{"num_hidden_layers": 14, "hidden_size": 384, "num_attention_heads": 4, "num_key_value_heads": 4, "head_dim": 64, "intermediate_size": 1536, "vocab_size": 32768, "hidden_act": "tanh_gelu", "norm": "layernorm", "norm_place": "pre", "norm_eps": 1e-05, "positions": "rope", "rope_theta": 1000000.0, "rope_fraction": 0.5, "qk_norm": false, "attn_scale": 0.125, "bias": "none", "tie_word_embeddings": false, "parallel_block": true, "init": "normal", "init_std_qkv": 0.0326, "init_std_o": 0.0, "init_std_up": 0.0326, "init_std_down": 0.0, "optimizer": "adam_atan2", "learning_rate": 0.00066, "lr_mult_up": 1.19, "beta1": 0.95, "beta2": 0.99, "lr_head": 0.00573, "max_grad_norm": 0.5, "warmup_steps": 223, "schedule": "wsd", "decay_fraction": 0.586, "decay_shape": "linear", "final_lr_fraction": 0.1, "batch_tokens": [32768, 65536], "max_seq_len": 512, "doc_mask": false, "train_tokens": 344500000, "max_steps": 7565, "dataset": "wikipedia_en"}
MLP neurons of a small language model. Each row is named by its layer, matrix (down: output weights) and neuron, and shows model dimensions 112-367. Each number is 128 + 32 x the weight over its row's rms, rounded and kept within 0 to 255. Numbers have three digits each.
After each neuron's rows, "raises" lists the tokens whose logits its output raises most directly, leaving later layers aside.

L11.down1502:088121082132146144118110148147081069105151131184142215121211123121136156157094152111142111101145101164119114117129116078068126132165136153184103121096102146087110119135156148089151062132119144192122107182114132108154069092153119126141153099187121155113151106111132132167112166124189101181101096162100103170074141119135108138157092192121156133091150130151094134089153145106152137099102129093111062105145069134165087187168128122071088107079143138163113094134115141141096140146098165145234131080105072125192123150120118103124172167148132063138110192106155142152123124103125118131111117126158158108173108203082175099093114122130096096124155183172092167087090122109126165143128075160086141204156166121057093145128119136116080198101156177178122103124192069102135165094138136
raises: "'", "’", "$", "',", " had"

L11.down1232:146106114150175109089117153121126084120155121135174127150156139113184123062139162132082089128175107098121091103138164108103112172135087128117091099150135156124095177186148147120149128135121174051066056103220120044167146149113126114188105178161122120139141081137132107146181150112099134051167170108123165097144113139125095113173082113126086161113127117148162181087122119145114100161100090158120120061071153134132158170165119166112181076128143133070134144161094110132171100113143145165122084138156103159153149152070081178126139045163157128124109114136050148139032131126088117149126103163093172106103181186079050127115120106138151123110137098126110128160184100113128107091166060129156155061185074104068171142094069125199101136132100097180103149158143132148124109090044096
raises: " after", " during", " while", " before", " in"

L11.down36:165157131186121100117130099105171173078096107139092116151147108124125123087182176099162161108228110109104135225153092140117104140084113138161133134132119130123149109044149126171098096114136176087091126059108083111172110096171140133102116168172171151115142247139149131129104136155132195049146132084097158115136137092122082143099134156174123097137074172143125072157152136161148074160158109065099116121124143097133132108119115170115115092144112099115103101091164121146165125116122119137159152064120136157104097056092186183117085189117108126150166154124121109168125134179150103138120160186151147118144125150162140143104133132130155125011114111102119047119005099123102104129125122098131115148097072124138181119110124118082124101098084166127097137158155118141156097125141125
raises: ":", ".:", " :", ";\n", ":\n"

L11.down852:126137139081122108195146139127102123112141131128130148143148109107134098222154076151111129122110123109161066118157129118168089084154103161118132158139117159128118133090177106134137140124135131126100165114128156107115119187130103144166136118072076109153122097135114088116125150144123159070146112164129139133118172150131111127133092067103139102177141077116000112171158125127118105132082129135048149147095134152165149160149115128172158145105152128130130131156151093130118111108165134151154140216147111163112147121098062118163124119150167140091125131154220000121045121111158138151138140118100134123124107138124099124147160054122109100149159141122142103171159107120137171136117126133107212103080104117109006128106110139143087115141102135136127108129123115127112146106087138
raises: "1", "3", "0", "2", "\""

L11.down1020:136148151091132112141109151129138139107141124145128135136144137148130099118142093135091110090090114041091136063177153115118187146179118157153150158098132150136164118175176116154118165166107136120140116148132176140157148150125141136159107152137139102100105081139115138092121126073127025137149080143111132137203109115119093164154128084150118077095116130157112112145146141102042129131178095167239124095154117157145053122140124130115156168110108062157117101151113116105120150098124134092162106163163136122144100141106137122085101181080143207130152109125147134121148092155131125151181081139103113123217124137073111098157093139134102071227165193083098131116233056119145189104133052119140165128127147119161148131085139121159148077117100146156090143129112104170145129149103103
raises: " ", " August", " –", " October", " July"

L11.down1246:085136108135197100166159113132118096109128094137116128169181128056098140143116141149134116114126090085129124112031152125136102122147121126109158110156122111155170107161176154139115163088156096153064142139155111046186170081145151091135119100142149026125153087101093094081175134081161156157118143165136136155103118121137113149116176209154095133128122103171145069123121185109109061091162090084107156127125135099119113233163145101188143129086178123096080116153088127065106109124127095107124156160190100074185131132102134168154110141157177142079102083093152142083148124056141085156149125113147124168097147106094120080126175123162108061156133141115139150098129105126075150143129080170116182139135154137102183123122140119142121098129127175150113165123140200137156084122073124
raises: "sen", "sson", "man", "sch", "son"

L5.down281:101141137049107131110121122085129198150133074157102059165165099126104097113090134116097093102108181153165124147148036122114160163136141145191149134114101166147085136150132100121061120107160115149206078110174103129077173154123133155175149128160060070143093137159124120067154114094147122136126121146102135116169135078144137159180151116138171165157096150083098141099159130190141137133134139130182150114158131159161117072215111099152164082135134078136121166112108132141155076120146083132086108110115153152150087096128073142092171126082166090169127149081097140155093100134164119122174118094088086138099172182161092142206116144098155111125165137088136182129155108063175147129103125141185104148151159101110180110105117102128135056135128126072089198122169119126141112180172140
raises: " it", " its", "ulate", " their", " the"

L11.down1200:080123073091161127116134187085114122142120155160096118108096163120148140176147103123113151157067122155136053130148051144129148159128143166178141111141116116125094170123125120119131137103132133140190112165160084064114139094112109142140135135162131112151144145058117103076064104114170055108164116105136070099116141080148133055169153033113116091146131198144124124137157176196119149142091152129160119164121168181164217048129128093138124073153120099110131150135100130153138140109132145152072098185145136117139114089152158128118127097111131125128157110100005104123081109140138141085133153142119152089119102116172173093177184147160146145137102065143126157112122107136136134094071119127161122161135132121157176081151158098142114148140091151093119110167149097078136131166111167
raises: " its", " their", " the", " them", " his"

L11.down213:065069107091094072097138078125116155141127103133131128164104144134075089088157109148124087125108148074082168165117119107120157082111096132170081181159133105175148148104178155151124109144107147097144091100132066060111130086130145177108150152129160103098151178060135077144142128127136170111093127029102189117134182173111119152156094041123134100147097113180178118116097166176133173174121110138163183152109145072095142166166117154127134143125101126107159107097104111099105110106114096162136098130118109090097141127109158125131130159081154163093146140123079170090113141125111112153172125195120121147157159117161181148091105130162138205058066068138085122136086091132086162176119117143126193155154095129137122101181104112177108206150111124147108109116128123159115089095118137
raises: " under", ".\n\n", ".", " since", " together"

L11.down925:096114101146130138091137146127116071116127167142169113126151146111134146150116138117166121102183145090078147156117165128157073119099164119138133195109164089108098117114190136106123105131157147154107154172124159056155088172227131121141085082047103161127078150139130130114122142128111161165065147070137147201162151110156117159126124153114120092163164125138061168137128166130129139087111150091103120131132083112129057122169092137115138204067120157118120100157133163085100129131185091120161133163100111151124120102040078141155119167152171124106088173106177130112057080113131131108167110160140195151157079144147110101155128102172115073086135135107150190143094134141111181137112147174151174061140121132071125132102143113132094122181130078113104103122203114128063130152172087
raises: "'", "',", "'\n", "’", "+"

L6.down85:152137127153083123134093081111120181134069116118117117085156134098111084112134162103179092133112151114168097066134141131107172146108105166184167081094091118109087145173076137096126108182209113110105137110183166165142148109109075119138089164096119168107144095069111116152162093144141127125120115140102153154209155094168210162126122166114153125134145052143130116135123108208135144092150108128118179132177162104152095100132125149118127072118053162158136143107000133139133113058119150106189112053086099121153133083153159150071089058221114156140122122151192129121134149113180086114103140094157096155105106130116093096145143110142160094183128079084182098132144110091133116160089134079122140169154137109156121096102144092095158110149071159142088111172134127045141122134120152
raises: " a", " his", " its", " the", " their"

L11.down316:091094134081147147118115119145180099103149114114075129131173167106082131144082156091140072113112110103122095102172112158147179138145140097171127117100103092179078112135163112184098126050126122155085159154092137106170126122115084192103114124123124144064141072104157187109124158155163116170102156117087154140133116133183141127152109039149165125167127125086117110090119083211144090118074111122064138160126125174128104126112079084135145162122104151086118123106114116116150200172160074145132126131120154095123113125102113099125143238150145204146165119134105106115153087167112134141079079163182151167175144098160042163114119086097060091174108107108130129165185130148136145118144179143147096163097131131147153086155098154108073184118128109140119129147151118125169061134109144
raises: " called", " said", " found", " named", " described"

L11.down574:115136120111093120149104129156157102134146161120136110105108105106103123099168106150145134126096177102089122062172101131094153122147136159052131161141113149136141081148115152120161127150127142114131073120156165117135149152118149095126162118108095109124151130166090107166144137062140000152143086137124135138146134180125097128143094096142114138154113096160108133150138107131100119117158100188255143137082141143117095159148139108140101101118170119118112135164148132124169143128126116095123141170141138146092131103111161143174100144164128177131112119130189118173140088109144116134150111116104165145191078112131127104039084167125073103221145180109090103119255085141125139126098129138118143143093131116141046141134119102132104095127113164128132133130088125167144099114148094
raises: " ", " –", " -", ",", " —"

L11.down775:099115177156116089130097106111137124121132123176133128148191123168110080234085163124146087099061114167142119132104163124175167159068115109129110120064104168137115118137153170164144209138137136156118138125125094208142127076175136136169146157122142161116087125083122083097090125097064131069123111157102146118171100094112126110154114067118184125098122133117118134125132124206140159175179101117108176154129064120144148133137122110069170163172111075141103072147080118142129112126123132164135157104144087101130140138105111164115133121109095160070112052187113151162200166142106112075147086146130092184170166128104084138093103108115129146135140105067055132112082134111137144079162067122093117113131086163137151130082182114099138171117142131193106161124176128155120112135127116
raises: " and", " at", " (", " on", ","

L11.down527:072144208111154113160146086118121158176096114154168120111106106111168113085111141107135048158160135174110142089182193163158194134120121151091119108107105209092114117186117146096150151097185104193082137132070158142086140186207113109129068179155084146174064095151129121171096202151144099158117113153151071156156142127096133139127137187100128177117088134097105123106128183105123124086077114110125069151114115195112071146153080115137151122119148103099121086146152151148167141162115131148245097093086123134132081063132143122165094168131143114114130128139151076148041178163114119104130097071118132052130163133146059126117138142105111100120167114140140171087145130171141166174116133094158112170116087134101100134183122101067157143104152118144111139121050124132108144092098083
raises: " that", " needs", " plans", " reports", "ting"

L11.down467:104098111057105131090138118160145152067169114108114103127187106126015194111179094156089134123130120115178082225149181165108155152133147165120114120102172173168088104043090162177139127140093160156159148162072180110143112106132111125150123104124165132102156208091179106117081107087092111094126141159118146131135107111154095146174095142083113089064086057129104156175154149172167132132159078095108137136088175177119125154110092170107124130104126132080192113117106112144127112125158121129189070120069127147112191134100180153150121184075140159132062087118194164158147137178150169125136113162129126171158126107125177137106071174126122157073087139075138102150052161136156140133130094192123102114123141124101127146120190149140138174110092122108111125129098132148145108120129155
raises: ".\n", ".\n\n", ".", ".:", ".;"

L11.down77:064156136107055155104137111167129141093130082122106151183070098102105106191177087166103142088109155176120129132129156198152147134162121102158162132137075109153092149135148126142101142146128120126147119157137168069076161102058136167094085115120182122111097115130194093134103127112117126164142123120117068116080087077165124136090101141137119148100147161077132147168134142136166134192095170148100135156094139202135121152162113097119166132163130103125178160082136138077131157150100044148151113103138143140049093074179101145084127150107135096167104107154110099141070075162104056138153117107125171050163153121171160150172132104144111050121157141111119147145133203145184080161181133114180060114113132181145137096127093130139083153149157121155118133106123106134139076201110067
raises: " noted", " described", " stated", " said", " called"

L6.down1039:107113151126077081122158094157082162157148084167125139174184191083108139120144173114129093147124135125156122177132065142122176105209133162099155150083145087149147114099161140207118155146110163183124167126181135134148138101196173103111132148099145131092160174104102198146103154098098199059103112106178119135124125149103081067196102080116085146082160078084184171126137144159085132144122128073078123102104106094125219134156145113101157152162095121119111085131097124159130093129171147125123150096122197105110168110116152187114101111089097114116124073147219132157120111139135141099145158136129085160143114089162079144145192046130159101076034094083097108124071123125170141099145089108088125123116105112111118126148156097160161171116087088114114093120168138113113113106125120
raises: " of", ".\n", ".\n\n", ".", "===\n"

L11.down591:098154130181099119130076163132121132137128103086106151081136146081128185025103159110140139128112094186116131129093111086132136092191091138124174065157188082105067155143121085103131101121148115177137087090142075139128158076118096159105134152140153170132138135129163083145134135192136138138065150058141128138157101220174140152107120159108122084151146109112131149095158137136116126179136079129190145120178131147070169113125136141114124128140066114093199109097167152101150084104097153125149148055140134105114139102123109191138130099140169185174131170141106151131096142161113055132113165171131109095160123061167182118145162150139117184121120146121132114128116117117137079155106150123160119151114066113127110178146144156085117131104161116111106185164083180142121140126133099
raises: ":", "-", ".:", "–", "):"

L11.down1114:144127051147076150118115115139069082186128166128078110132113095042177141139099164190150140127077144160126173144105108105113128140136141115136083074159135116087168121137147161076102086171114176123198146103116155100105184134081177141145065117082137124133104147158121174122124142099089117127164162118141119106195131116152119155133174127100117193156124104105056123137123111159107173099212134121112182127092160111144158110124179116012148077132127115176098132092121141123144109044124161116189124122139178030180139169083164119100107146128142177126094071103149136171091152114086120133132104125106154135169119154124128132138159148137146113093084085094154119125101135115112160135119162174126146170181172141112046155123132042174116158098128129100053142110159063076156113106189116
raises: " her", " his", " she", " their", " him"

L11.down122:065148158120162127116103105140129107146105109150100136124098167132113147140073114166125149140120136150139111139126143195102076125165101051078152112103107124154074118119164129153163145111169055184200163157080150105125122222125105136106177113148089128122123139159127154143139147152147102126135141140095105018088134108150126150135096196069149137149115178118103106159181113145165082112121186154113083094116131141081123160087135091115195096123160052060102073173096164167148171133111175125075118139136098127095143149157089157159166172107086149093127106148163082080120136144148122084091161098096191120113130108099147112161200118142089130127181165073127212151094112156150131100121090085098070165151135175116143145177147114178132143139113071127080067136149135114072122099109095
raises: "ology", "olog", "fl", "ed", "ides"

L11.down705:025093139060125114099102120101137119123136127215092146172157132124160156145074119123162171135142151152122190073111113089126172108132122162156141145107106151144125105173128111115098111087150147180076181063173128147167144151128094131155147151158161114146129079083097083157097149133125065158161090093064129111149190148139143131095179223075156177148142106150040154166143126113103110156137147168051166120144142163157130115118159115124152176111109128104153130122121089106104079112142097062208140075063157117137165120135157113128098143201135137092138171171127095140119129139089122095171087131086123083176120166125104103127141132068109112158095209106117053128183164132130145121119117107157135109144173103104085147126132064047128107091133180157084148150077126122121150151112125
raises: " |", " |\n", " follows", " changes", ","

L11.down778:130175034130081173120134187144153109169185118196104142091138187128150112078109044201111038133074188159120096122125084203094118120203106140112177069168050097085078132153144091075092134177143117144157142131128097095141127148115174094122162126080076180175041101133175137093100120137141143153119136114123118164127141127100154120126152158106147144096107131151127103155158161071102114128116096154072184056103138176143130135164166088089157133119145104141129066117124191139164122108145120144127152112146154174126064080073086082114177113132162143122147134112128124119139138137086081089082091152149139121118187157179208109094099127073125170152084131133087119105118100117102104113172132136130135164154060150147079169139086085066080186166125164109141167135082130205164141138106148
raises: ")\n\n", ")", "):", ")===\n", ")\n"

L11.down1488:074122155114165141108182091062129141150105171115147095130094200121150133149131101171105096127144107154118074079172132097120255128135152147179125130117119130149140130186162166122098163139167172093128157134128117111160142140078182114123087190156099107126146081045119064147122152119115087096172096125110140133126110158134173112126129100161128136127129167128147180123092126183136152156149085140113131132100140140096130102107166105082139193133027069128102120143090142098068109105127143121109136188104120108153126140117155143110136148112143167087102116133059116141153149156174171109149117142145102156127136176139131169166131109130135088149120130072086101158174082149190182104144097132062050111117118154148227074106116092066109153080110126132147096139098111127126151131140091
raises: " for", " on", " in", " at", " between"

L5.down1090:083089124117138143136145113188116082139165153105100182167116127133132163087076090105165147161216129126174132151044063136177106121136136147149109058176109133148129115107127122127135149108092170114138175113174141114092163051161114133137151076195080152167084197146077124129143142126137077178111115104124107092111216094143107154100157102146140182150089199126137097122133161132168112103135146148144111131105165132144129149115140122123135076110172085072195144122174140128098079131083135089150097085197128144145057132123099139135109164129158091147106115139065125149103066137159116159101118128101082084135136148176094115149099179132104107107135141165078171161118172135060102119094054155143134145174112135093141158113122104052123099117211145139131069070163128147085119156136105
raises: " began", "ified", " saw", " started", " took"

L11.down517:098153127157124095136102167188168104107162105203133165148135139173197136037093143103076139154115155123102118098110144164106075100158211104124074115153184151140147097153161147080149057100118152163107109127175091106156104161153147138100127128105072174101079120108145132174142134099167108113092172084101136133093195117150131166171092118143109096106118120145153143121148082128126099108107149058119036098147163138099132147154112125146193169105114172128149150185123171086097110133153078112080145076089123163088120170108093105128124111136142160109110099079168174105137108134004125124132118114120135143125136117109140190095119147084159131125097108092134151088132126141133161095136091158084132110065092151122141138111064103116128163098164116107166140120155067172122148160153133
raises: "'s", "’s", "'", "’", " University"

L11.down1535:166114094130118123122093112125115134139121165059170124150122176117063082172112090082120125121151141066165144194160172144108034121054091118153135136101103108100110137044117158173126140132166167066111142127091120110101123188143116111121100094125077143088101204178121156091066107147114089115106157169110141074140162114144107113157153077125122093108101129113129142134109111145212119120150098092134135136122104118130095157084155108144180160140091174129136133163145154137145114121123127156107182199143134132120162105156091174102165174107181172088147138109138085130072179170132108163099165132105129103095123093117098114182115115125184123037102141130111103094102147134153155155116194146177145124138183091071163153074138132073133069157127108121153117132122139083112117120159132
raises: "0", "4", "3", "2", "1"

L3.down881:119107099185118099138148126088181139071126104112049104176098119074072127136155106141129086153058101142109152077162216164167170108139134177166159132060160123163146074215099186139119162099107142142118132134154190118152178137123166114155094139109187124082098041079147097143094143130087096143138097139140186118152073134098086135188109163119119128146139092131170136170149103100115112087154151179066134140100148124172215190131115119172126148093105158135137088107114102135104086109152099113153117154081074104149179139131138127124115140181091134102116097146091098088076146139082144073085110176132148164128130101142135100114203076169159112209119125119086109158170086164118181131193123121122137115112137152127045123111164121164127159087127098112117110200100175136067116084079079
raises: ".", ".\n\n", ".\n", " |\n", " |"

L11.down817:073116142173070131098145151141125135115231141142100129157131129111108150100138162068148130137120121159083135084069164114124166029114180139124136085110196104103121109134120134172109119073181166140130104115086113144178186126097107107176105118124170105098103112137106141154165133091122100176149164111156143102103142129123106144148128194156129162139140172141021155113162103117110141116153147125107157102087142064140150169181133163066133103064112171154130093183115090164115091071143125109156124115096101131168154157086104114117107144185135111065126126139174101116082106182084092134158114139147105126178128068167127105128076158131122020141102219109117146160155101157166122118159112095157097151103170103135057147121170135113130110157130101101158142024147126139151124128128162
raises: ";", ".", ".\n", " |\n", ".\n\n"

L11.down459:109076174173092057156119129140086100130124084134137165145134095084108108179123102130123065142143139100067146044141186088101255125081124135139126137093109088112137076218165138164103140132114096129096073156116111125158131156127169124169104126093113123108121080140145092144160129083171119132135130075092147144128108130119105102184149135126156139132141151138087177118138132166084150177106089110175143194173133094143166123147143155102093126164153094103123119120058125146108151079171139120116128126098112087115162131105157193124087138215178127116142112166090129124123138142131139170165085138187097132136135079127098151136136120102077117134133137090081148154134139162163142112099100099189128139175161153102121101139121141144138105128139116121117131150154140127162120130100169
raises: ",", " ", " (", "\n", "."

L6.down1420:145152095131105101113102166123114076099140156140075123051128099114140154155142090146137138083102132127103140107163138146130144134133110125109134162104200061098117173143160132159101159166162198117110148106117164189153162140116116126048149097139081138038133130093133112183166133121159149146068065095085125129142135176139178092093130148156122169111155055103134086124106094085102101113142159087146094076140151165157138148173146124119115144049093158090111127095112103097107118084128145159094139119086102129145131091146115141131093168188105165128158115142166121207089163121142145128168112187181146119137145167165126109140103116083083176178117189069091138180097135143155053161143119109071155146100150168122153084124116174109161110109146193133140154111111144139099117085127167
raises: "\",", ",", " —", " –", ",\""

L11.down1455:110082139075061181134150124134140088096081123204140162171147112103091151130102148111153140093168120133103125080104136129102194103100116115112114187085150159127103132139148170136140123105105129129102179128117133134159153076109143106129114117145201118155187121080130105100204088128153086153144172171171164086129097167103125024141084219117130174139139167114050135166114131105103127169136144141058119143142130122128206161112195147094129145117115117120109141138122116175107086093126095167138139167092157091124148166132143085158094156145081123075093155114130141127101128143197085101103097115118095181152149103130156140094102049102155138148130226069087117192169101174124073129171095111122135150125139171147082120139143152128152121084174132082079119094118164125111130080138144
raises: " (", " |", " =\n\n", ",", ";"

L11.down1424:128099160132127124131110113120115143146079134142115153127131116162117130096155114133114063119062137101082081055097114126151205150113118131153168123104095136109143102138152192153108173099145147150108113118112177155171125078104182149094133154206169124109150070161153143085147116114170149182157143117113147118104112149120135120128105162127098160093092173171058142111086130129121151127135123102075136144167184136198107133177180099146119142169119091155050132111083128146144096119127083112164106160119168103146148141106093125062068152136136159081141132095000155118124162143166147149103134162165154122127140107121097117140105097120111122187111207082151094169230097123128107129128121080160107110068188119143136125174123101148104046104070177131147141137119123094122166138172112
raises: ",", " it", " (", " of", " the"

L5.down1097:134125106154109151111125125108116180111080162143163173091135191113078106132087181118157082123120107101105112112087137115127222122124119144068097158173123120054150130234160147135142152120064154131124154154061174066135112168141137106204121116092068081188134061163072133079049130123125097097134115136107137142080130120141145137102150115114107147148113118149074088148104102137163147112076133166117168140102096100143122138125088104137161158101131131159134138155147206178090086172184089132152098158169107171117137142052109125177127113195164172071101145138116105139119125115104127120081149165160189156134088182028121119097092087133097169189140169175119090170232145148103085098126102161173160100075176163091158168157160116122066081168073146078102055110150178123141096103140145
raises: " |\n", "1", " |\n\n", "0", "n"

L3.down1134:096129148124097102095060077154105195120139135110107168160152103100121151165080128141111128095119170111147126123143185134202068165108086170161090114112116113150084174095137145191136137118124110078105150152120177097172176126082121136158107082101138146128136099065173175130120138082087109120127138175124120133145103120091123139117148148084185171165175094106101102163114104087188145119099145183052146174131109111128155116084145167104147138099138139147172172141141066084106118107166129104161136130129105088149089107134133133077083135041164142113129136155137130112145131165080093094153135199180095130123127153112086147108140109155161125159127123170102140095134119140143117145134163123096153150111101197135184122077106115128157094105157099161099087135130151174133106114091101
raises: "7", "1", "3", "0", "9"

L11.down1168:116134139120078128137119140176188162111109097100053150097095142114103121125139133124118123102078142174109095150096130111150112112159098110179156174130148070128133106101120129147102106108117153126184136113060173121127170146130118136159089119094117107075139177115120132118107156099141138131165127102126168133158113181116137092107115147102099128165108149104097091139150157180125131209121099141162158126087163068118172119229105142084052138120143106086148095089063147093120183149148075165105071160129112194064175165129133117120139155103095157120142114140090134136131088188102097150146141149183115184138194139146121107140131128171069124124113114116133179137059116128151153162127137152189108143105085135145165141139141132137152130125137041122100137142125142160141125144166118
raises: ".\n\n", ".\n", ".)", ").\n\n", "."

L5.down888:091103138084131125141101222122132141130112085171089135128135069094079146232100123135106083164016146180145121050088122152128157151120111119176148143102111144089104105225128162100127111133126145116153157099112121145132134121087128113128141138161151128117139066118130145111153128139135142192061144138086149116167154132133117065113068181115128141105144118114075152102115149140179199132123147139103136088156160145184112178142136133113087126142153135144143110139097152125096171103113135109121109122141108107133103109103109142105128167116084168111053120125153150156105061142226079101130121137210048164164162080194117116113119111074199145245136176086115157109215059088120089103118115130129119167137105146145122121160104110103109113097154084129126139117141143110115077158143133
raises: ",", ".,", ".\n\n", " (", " |"

L11.down833:164123113134129040115159114143167162080167127098111087128110097137114098175172107105123097156107144083140132076096120163118119138097084134088110135159139118156142077125065116088119056117124110129166125159119177074115152143125123144180150135139116102100173123213122089188145050145214121138183140146148161088134094126144074123181158139153173162108141185110098117151154153177058111111160093131213176088124141074152131141155157154191125121144156147099131084125070137121111144118157113098081144156084155107121146114112132145081127125129130116092079138162090140111109199137154118120159081155076068154094131054132121108115151089120077080184144104142099100179185098116118147085104099111165134137149140127109090174112086091156114013132132129122120156126150148137112116121131122
raises: ";", ".", " respectively", ".\n", "\n\n"

L5.down236:061140152032173097112133142068132172138104121152009088148150188149117133091148188128165142121168131153112062137135071128133142164090120104173123191135133144124077096157140098144063167132105135121219183095141076089113121099095102147179135114177154127149126133052169122070116093132146086133177113183124113113082156118113122106168158102132135107136110178083147155090185154179160148154116147147130145123163135148144147072115142090163161127143123118122152107130095111130134090100124122186078099124127137114113142095094127120128112139084174145135134154141127135136079133155194091126148137147101111145104125109196152104201079128152191101114152118071120153112092176113180163131144109128167157157171168139139159098168132094096072119132119105124162155175175102109167151181105193
raises: " its", " their", "rove", " down", " many"

L11.down1423:088102176202128134113108146153193114121139154090176154164018171101101107132070124186094149123119081187187183092153113113084076139114142162155153064154141111126216078176131178163143113178194113170147153111158163130163104137163142125133112149114134100141116109077127167151107113150087115102120121076114091156098119064102144119086122189226112113082144099171116179103136152113134123096120127147133118112179102147046096166123076149179133081114156102141125140108033089155112139131129134054124123102175140092133110126138138103098160102121097115073114125073094104133148118165044142161143131088146150109176092132147135168143143123082090096131181130108104151146127135142145173054146127152121154139161110138120121086160133086092080164135113160158160173120141094121086161134099091
raises: " of", " ", "’s", "lin", "'s"

L11.down195:042146094129136102163137145150139153145169087170092138160108066136110135131096118151103141170193154088080092234080114130136078145128119127120093118134086142119123116024150118146099192150160134099105150052130107067150161097146124127117176145108068141099100233081132084152163117142099188137106143133116117117130128136141118107135130129125123164145110110093084125161120154147150127129147120127071124142145082125164165176075151091136177124152128145078171118139079116155113114123144060148123125148146105132094144100116127079157155116070111131125119151158132121096128145187113130106130075129165141145084164156181088104080146085106120136000138124121110158171045152091138140129090123172101125149093107140128139144114142155105150162119129142142117126084140096104203125154104181
raises: ")", "),", ").\n\n", ")\n", "]"

L6.down1214:191156134133131153094127082172116154094158124114186141115103113189099164120088139171094081124114126050130104144157240190081154095162104073107124176130127106130198150089159166173175164138171146099158169158169150106135069113141131078153097120119179134143134136114182201123105155094144089121115125101128144135158131157097078121118160093143129084140103138098111074199102153127129127098073103158119080160178124152154095154112095119125135168131155139102144138135148052177106078180174073067131151133121087152155156161116105126145109170125121150113051130088171090121098146117164097127105169049147160148098100129170178135166190049150176140106084111166160138156087137090110189126141137130085177094077159117174143101073146180163168092074136132120086061152116114113091127142110140
raises: "0", "1", "a", "2", "3"

L11.down196:144086160077089062092134114169189110084116146143156086189118118136155158188150102138190101142124145127119102130133156156109143116154163130088133157135143091174075099127122140141098094120108120166161205146087146099135188127150100117143124109078120124102190087050153098108133119133098143178069106128109073114115101110129074133137115160139085141111100123127162098099139112103098117092133145166030064157167188095118072188150120166170156168126140116126098108143128155156100093112124108071160153137093129165186112189108134130099140143124099140090117120130121157099139160182139092103103122126129153159150096120145092171130170072110119084157110080136107164137145067157099218094160056144129097143166125128164112086130118102112120126083144119114122125113145161141056130101151141
raises: ".", ";", " of", "th", "\""

L11.down497:145097156105137063146050138114173125111147116133141175150108098127099113117109116152116099041083156192104159105116148119130140140207100172113161096197100113132096105130134160084090098119126128167160139142113117091138118099138192131178137161072180137134147106136176087092134112067128101108139140131126120164154135146088146109148147188119121114120088159154041169087169098102126130167139096124131157154129150110159146139120158135108087184165091127172122151152136116113146151103159159128114185190129148152161132195133140144107130159129127115091118141153093066148171126109148086137113098141134092105229152112131080122106134155095113130158137158099071114142144132119172169053127099134156163158130063127102095093181095123100068152127117119110112163127090136169148155118133133
raises: " ", "-", " -", " (", " −"

L6.down90:122151063077117110060086075128113162099134186173118148070130113073155120112074112117167112112094094091142089171167052114151100184127106139147129136113202107164122077096113125099116145155166152108115115145152155062129116104121124160143065152176152132102115191132145135094206117117163143184170136096124120162146109110040093160116141193106095185135117184148146130125108124113103138075186087151118116191055157074129113146138148138119100114078136113156127134115104135141172119101155112173120083142166093137174117065103111167142043163122130106115160113166142126120141127148112109151141083132079093121168099130149058071108177155094130149052158130127129171139106184132133103144186150102155103074176126146191155134139102122164128095153149106163152116128038067133118080152141120
raises: "ates", "ising", "ous", "ise", "ating"

L11.down1234:128143091157139084147096138122141181138129082151150155131188136138097115178105140131120068112106163048091113078122137086119133151161139157116092187090157087128127142187113132138146120116110142081076128050156120142151146150111113145089112109131103137068164072079069098146163153115141134157120114105193180028116123142083052123201082149170123122145093160110140153095116089094066155181150094137085066131098132069131155142139115170109173115130083124134183095161121164145129118087224111170159082154134103121198192118107119125163145151177104150121122128115110117081064148091132186117117190108109125224088119116117117132099168084078153131164162120151111120142149095174143120129114107156130130168166147089163151127119144118142122190113085121089136164158111088142160154074178145
raises: "”", "″", "',", ".\"", "\".\n\n"

L11.down1280:115132116160132109118145123172151135117135147139104152140121047157169141078098144128128112106135156153151169110201098134097114113152170191144150123137143103160142081104177182131150089117123149116137161139104178106121118116147120130141101115145119139184120128151151108113096162118138120151090066129121061169138134179097121121153079239117098055147154074075123126186117137134095066139077105140034153154117104127137113120132101059111137176073105148128077139131107134140081101170108163129197187082107125163129109140128130137162146136102159191104120096128082118109161146174082084139158163164168095123152091137144134102126129127141142113156130255129119071132113129148140146152142089088116150138126139107172104144184195138086112098108119127082138097185127105158097121125078100
raises: ";", " |", "1", " ", "3"